From a checkpoint of a small transformer trained on Wikipedia.
Architecture: LayerNorm before each block, rotary positions, biases, attention and MLP in parallel.
MLP neurons of a small language model. Each row is named by its layer, matrix (up: input weights; down: output weights) and neuron, and shows model dimensions 48-143. Each number is 200 + 40 x the weight over its row's rms, rounded and kept within 0 to 999.
Before each neuron's rows, "fires on" lists the tokens most often at its 100 highest values on Wikipedia text that the model never trained on.

fires on: ".", "'", "-"
L5.up27,173,216,130,230,165,189,242,194,261,206,244,286,228,156,178,152,197,256,143,111,206,190,135,153,213,133,128,186,199,136,120,199,175,221,231,217,215,211,182,231,149,189,135,234,145,274,183,196,82,240,179,201,180,179,180,210,190,218,216,218,157,219,172,266,171,188,208,163,134,197,210,238,177,262,172,223,238,176,145,226,169,202,230,189,157,223,253,219,145,252,239,225,235,252,238,240
L5.down27,155,139,283,189,224,177,202,237,160,284,194,215,235,200,220,226,207,144,207,205,264,126,196,112,203,207,160,197,211,173,211,219,165,205,220,205,172,229,257,183,212,223,176,193,222,188,140,193,216,153,166,148,218,264,200,159,233,226,220,202,244,252,220,174,240,139,207,206,251,226,230,138,144,224,188,189,251,232,187,237,196,216,284,220,206,131,214,211,234,153,226,210,203,155,205,168

fires on: " he", " she", "ham", " it"
L3.up599,225,186,171,232,194,253,233,183,185,193,177,253,184,228,227,132,135,171,192,72,231,215,236,155,186,209,189,264,224,203,196,170,168,237,164,189,181,174,175,174,202,212,166,203,194,228,239,210,164,171,195,236,152,191,208,196,200,212,217,269,232,229,244,69,175,143,225,276,228,239,115,179,176,239,273,229,237,181,151,180,199,182,272,178,256,233,163,168,162,304,195,220,173,188,261,182
L3.down599,183,131,237,126,237,191,156,178,181,152,187,142,226,232,214,116,204,197,178,177,73,236,158,166,229,171,198,212,265,138,252,300,182,205,186,160,158,193,165,200,256,206,189,234,201,201,212,178,177,233,160,215,222,254,166,130,191,156,222,197,192,219,148,188,177,217,209,161,247,217,231,231,172,218,264,240,127,208,146,221,232,136,210,154,211,201,238,253,122,203,212,156,277,167,184,279

fires on: " also", " often", " immediately", " eventually", " again"
L3.up326,158,137,241,255,186,173,188,155,225,210,212,162,144,237,234,166,229,177,144,188,185,163,230,217,156,204,129,195,164,157,197,182,200,143,224,211,134,201,188,191,200,161,238,244,188,148,183,273,234,223,200,241,181,182,235,216,202,264,223,148,167,229,197,243,206,243,205,243,206,228,179,236,192,247,223,159,163,185,229,244,151,258,192,177,275,195,258,143,144,226,211,171,192,196,204,175
L3.down326,102,185,231,176,224,206,232,196,127,226,155,236,203,205,210,232,189,218,172,216,211,215,230,217,207,150,261,158,211,225,115,227,274,236,243,241,263,192,230,206,103,169,154,247,192,131,146,202,242,257,145,210,212,192,223,180,252,181,241,209,247,209,204,168,268,173,231,172,223,185,269,209,144,176,267,152,215,207,108,216,190,162,113,217,164,197,183,299,180,216,244,233,252,163,148,196

fires on: ".", "/", "'", "ing", "_{"
L5.up742,223,202,207,277,168,231,160,199,190,240,163,219,153,182,191,144,227,213,176,218,191,217,173,193,142,181,191,226,131,213,196,211,220,139,255,191,213,217,183,220,196,160,134,236,202,214,199,182,179,147,218,172,175,170,180,157,245,199,271,297,151,198,169,265,188,256,211,288,166,198,206,194,210,196,234,255,217,139,163,192,168,190,244,197,207,198,216,209,218,237,243,171,214,252,230,156
L5.down742,201,190,188,166,284,167,159,190,157,288,226,227,136,221,205,193,211,233,235,278,232,136,195,134,215,275,136,183,219,202,197,215,168,202,191,149,175,286,188,167,208,184,211,137,172,185,164,157,215,200,228,173,257,216,180,215,144,260,199,169,254,140,250,191,241,135,131,230,180,212,179,215,208,195,200,205,193,183,184,134,271,174,209,223,250,183,281,180,241,182,169,332,209,153,193,210

fires on: " later", " eventually", " then", " before", " also", " newly"
L3.up671,170,251,163,228,194,179,185,171,145,188,201,189,156,190,206,186,231,138,135,189,203,190,223,133,153,227,172,231,210,143,240,114,178,146,275,209,217,169,165,186,221,180,156,209,101,224,184,225,175,161,189,239,187,160,162,194,221,179,272,222,174,249,138,158,188,161,251,189,242,253,161,203,204,196,205,189,183,194,261,201,161,253,244,171,220,223,194,192,164,213,269,174,258,227,243,178
L3.down671,152,155,232,212,205,209,210,163,230,192,225,244,159,186,214,182,191,216,141,234,93,217,213,282,199,179,194,175,227,155,241,229,187,188,179,253,142,228,187,179,241,143,114,193,241,196,166,242,211,198,220,251,187,169,175,222,246,125,335,206,173,188,193,155,179,209,161,209,215,239,186,209,142,150,271,179,190,172,171,176,165,166,209,218,165,205,226,206,177,272,204,265,288,155,166,187

fires on: " and", "ing", "al", " working", "ly", "ed"
L4.up752,212,200,176,168,236,161,223,235,182,231,234,200,202,176,211,173,226,143,159,232,251,226,148,193,218,134,188,230,185,143,227,180,218,148,242,165,194,167,225,230,249,95,226,239,211,246,224,230,164,255,159,176,236,163,256,254,190,203,213,180,229,238,207,228,226,237,261,188,265,198,211,184,210,253,210,264,198,230,221,214,205,155,225,172,238,135,226,180,134,201,219,235,180,250,201,137
L4.down752,225,192,195,215,151,222,230,204,169,216,199,265,216,144,244,193,183,218,191,211,236,202,231,199,135,245,197,123,243,204,267,152,186,137,142,172,232,164,200,218,202,216,301,154,211,149,230,211,236,221,275,224,150,188,241,282,193,169,216,166,187,162,239,189,201,214,228,213,176,190,303,217,185,194,154,194,208,183,174,186,237,122,178,224,297,263,164,297,231,182,208,237,173,167,188,205

fires on: " he", " was", " He", " she", " who", " re"
L5.up393,220,179,209,220,231,188,248,190,222,193,150,288,176,248,169,179,222,178,179,160,196,199,204,127,154,206,168,183,185,100,187,131,189,244,159,187,215,219,159,253,203,236,125,219,168,236,247,223,155,231,218,209,233,197,194,212,222,207,277,250,188,264,153,169,134,156,203,214,222,190,98,251,175,139,258,239,181,148,249,194,160,231,247,217,201,288,176,226,229,236,211,210,234,155,226,184
L5.down393,235,133,272,215,219,232,211,190,221,213,239,106,146,186,87,169,148,165,144,175,113,179,176,233,196,219,149,206,159,186,199,248,265,190,128,161,159,196,143,267,275,206,160,261,187,189,263,228,173,203,205,246,212,257,164,227,255,131,263,183,193,230,203,154,205,214,271,167,208,277,176,148,176,177,206,174,152,176,200,224,209,177,253,212,261,198,256,260,186,212,174,178,265,197,184,234

fires on: "\n"
L7.up82,250,182,257,217,211,210,228,225,198,201,153,212,180,262,169,123,134,174,137,65,251,202,182,180,163,151,199,177,171,199,235,203,191,154,193,201,188,163,217,211,163,252,219,170,181,197,220,222,201,223,201,171,203,189,223,213,264,242,193,255,229,247,286,221,198,282,216,228,238,247,171,177,170,206,246,154,264,207,236,202,155,214,290,174,182,229,215,206,184,193,225,184,211,294,203,228
L7.down82,168,198,178,158,227,216,187,183,214,212,201,215,237,160,182,226,158,235,200,180,188,190,210,278,210,202,244,190,187,246,232,165,126,180,169,194,220,155,155,222,160,201,167,236,249,201,181,187,203,149,342,142,158,226,224,169,287,244,174,202,140,173,237,205,189,222,166,240,188,216,187,208,277,216,241,177,189,194,189,240,150,173,200,183,237,198,218,207,154,201,159,19,186,204,196,231

fires on: ")", " and", "Al", "Population"
L5.up261,197,161,190,245,219,224,227,220,280,207,227,235,230,292,170,157,201,153,134,100,279,165,167,163,192,116,240,205,199,130,167,256,219,210,209,236,292,153,226,118,255,234,136,187,211,269,202,189,97,238,219,239,158,153,132,215,234,182,241,212,196,230,179,240,296,237,248,186,185,145,182,203,212,248,199,230,177,164,235,196,212,192,180,199,188,216,221,149,197,236,231,198,250,217,230,146
L5.down261,166,221,269,156,182,243,208,225,141,177,195,140,109,157,231,271,223,280,282,208,179,235,212,193,205,192,213,183,229,268,203,103,201,180,151,227,180,181,158,264,236,183,194,249,235,192,193,207,245,195,242,227,160,203,171,248,212,215,178,157,224,198,209,246,215,211,209,178,227,228,263,198,278,216,147,162,215,252,228,222,256,233,257,159,216,271,272,271,187,158,156,187,212,229,206,185

fires on: ".", "'", " Mc", "s", "-"
L5.up144,180,154,113,185,199,202,173,246,152,174,166,213,216,254,218,144,234,194,228,240,274,165,188,217,106,190,270,192,148,126,218,179,181,160,236,205,201,210,199,227,163,201,140,227,235,260,195,235,159,178,268,187,173,221,178,152,198,197,281,290,219,203,181,213,170,225,228,223,140,163,203,200,202,227,231,270,194,206,190,164,189,183,316,183,214,164,181,169,199,261,211,202,191,221,213,132
L5.down144,201,181,200,238,208,178,154,188,145,191,177,195,199,184,211,217,207,162,248,212,244,170,205,196,241,244,179,239,201,188,158,197,199,166,247,198,228,188,277,192,221,213,227,187,220,208,161,194,269,228,248,172,257,194,155,249,208,269,224,218,258,145,234,210,204,194,192,206,197,227,198,258,161,211,175,189,197,221,96,216,248,230,196,214,195,161,225,186,216,169,189,232,278,191,209,250

fires on: " also", "th", " often", " first", " now"
L3.up70,166,130,217,252,225,147,120,184,167,211,175,169,223,173,188,131,233,175,246,171,193,253,151,182,214,258,204,198,96,170,228,151,255,212,125,186,184,152,189,233,177,216,189,205,194,129,266,299,130,300,183,178,238,202,215,226,202,217,193,228,204,227,212,182,135,227,162,171,210,207,231,190,204,215,240,139,174,170,298,213,191,202,211,223,200,193,269,140,188,233,205,126,206,195,173,131
L3.down70,163,213,196,192,220,196,169,199,184,180,221,170,173,184,194,213,204,247,193,237,230,182,201,217,214,210,191,221,204,209,227,266,223,205,224,210,280,214,220,179,173,176,189,206,175,229,106,145,177,266,202,203,199,203,202,159,246,236,271,211,247,162,228,141,232,231,216,268,249,249,156,216,133,237,218,212,178,217,108,228,201,233,151,145,109,221,215,275,131,244,181,166,193,215,130,222

fires on: "ur", " Red", " Saint", " All", " Six", " Middle"
L3.up660,231,132,214,215,191,92,255,138,156,215,192,235,145,243,202,198,257,222,124,228,185,140,238,209,210,153,180,227,130,158,191,177,247,133,232,217,191,193,119,210,207,228,248,244,141,247,203,237,213,191,184,181,176,138,131,224,187,178,191,164,215,209,128,207,165,273,201,200,151,168,199,201,201,269,197,246,239,186,204,291,220,205,251,201,142,251,166,200,179,230,223,164,200,243,169,207
L3.down660,142,218,259,189,224,240,184,139,192,199,210,130,228,166,239,254,247,186,281,151,170,227,170,179,186,182,198,169,148,156,155,256,182,216,179,224,273,170,173,160,242,169,196,193,169,204,217,165,268,270,243,159,212,210,190,294,213,204,158,218,216,210,216,210,202,259,249,206,163,114,222,190,226,157,131,207,155,234,227,202,219,195,253,177,120,240,234,202,199,206,83,294,242,150,238,195

fires on: "al", "es", "ing", " remained", "ally", " least"
L4.up500,154,122,229,172,233,181,194,252,130,219,159,229,207,227,188,159,221,205,190,212,229,187,158,180,199,195,154,244,201,187,182,160,239,140,276,169,240,162,187,173,239,121,175,189,182,263,186,193,159,210,245,171,185,199,206,231,201,208,263,235,252,314,225,181,239,202,250,184,234,173,235,218,224,259,141,191,226,177,242,151,202,193,181,105,198,215,211,196,165,203,209,281,217,202,281,131
L4.down500,184,241,219,143,151,225,192,187,166,195,203,214,210,210,211,121,175,219,218,222,171,165,230,269,259,138,187,214,196,189,188,307,147,188,117,124,160,197,223,305,215,220,299,268,239,179,175,234,231,195,235,218,232,175,257,212,173,223,178,160,208,215,222,255,233,177,194,270,130,153,217,175,206,190,260,188,229,102,127,169,197,282,249,227,197,251,185,188,188,129,170,71,253,186,194,247

fires on: "\n", " life"
L7.up385,231,185,206,146,210,150,193,134,192,212,199,252,167,261,187,56,164,268,182,134,183,211,96,178,182,162,286,177,220,162,157,192,200,217,188,198,167,168,194,186,196,263,201,211,225,205,199,190,138,243,205,139,197,224,222,244,253,229,244,174,263,242,231,269,251,249,200,222,194,196,222,215,208,196,276,202,237,235,200,216,193,207,228,194,174,201,228,178,171,153,216,215,160,251,179,233
L7.down385,160,211,162,198,197,272,186,169,213,193,192,204,230,176,208,233,247,269,155,186,132,222,236,266,263,174,177,183,193,229,243,211,160,204,237,210,212,194,173,199,192,194,182,244,204,125,199,251,239,199,337,145,240,220,238,154,229,238,209,229,157,166,218,159,209,167,160,244,157,174,156,194,234,246,233,207,193,261,217,234,93,177,195,175,200,188,228,208,194,233,129,135,184,208,199,203

fires on: " music", " computer", " Music", " art", "top"
L4.up579,136,198,210,166,227,153,274,232,192,193,150,243,138,235,149,206,164,121,189,234,268,233,141,210,163,184,212,195,210,217,178,280,198,220,231,172,187,191,235,111,224,174,181,264,153,203,179,287,187,204,162,313,186,275,210,225,255,253,212,174,205,226,211,176,228,220,176,204,194,254,204,246,226,208,180,160,164,168,218,213,184,252,193,141,206,212,242,265,190,185,264,270,153,273,149,196
L4.down579,147,138,261,190,179,225,149,138,268,239,201,255,223,217,141,189,148,157,154,181,165,221,124,255,217,170,230,232,177,231,245,204,194,179,270,218,225,151,233,197,220,217,175,208,270,179,124,148,175,174,259,255,191,217,142,101,210,202,239,273,190,205,202,192,234,274,133,243,177,196,244,210,185,268,214,152,211,245,219,151,201,160,199,182,160,142,164,209,162,248,191,225,245,160,262,228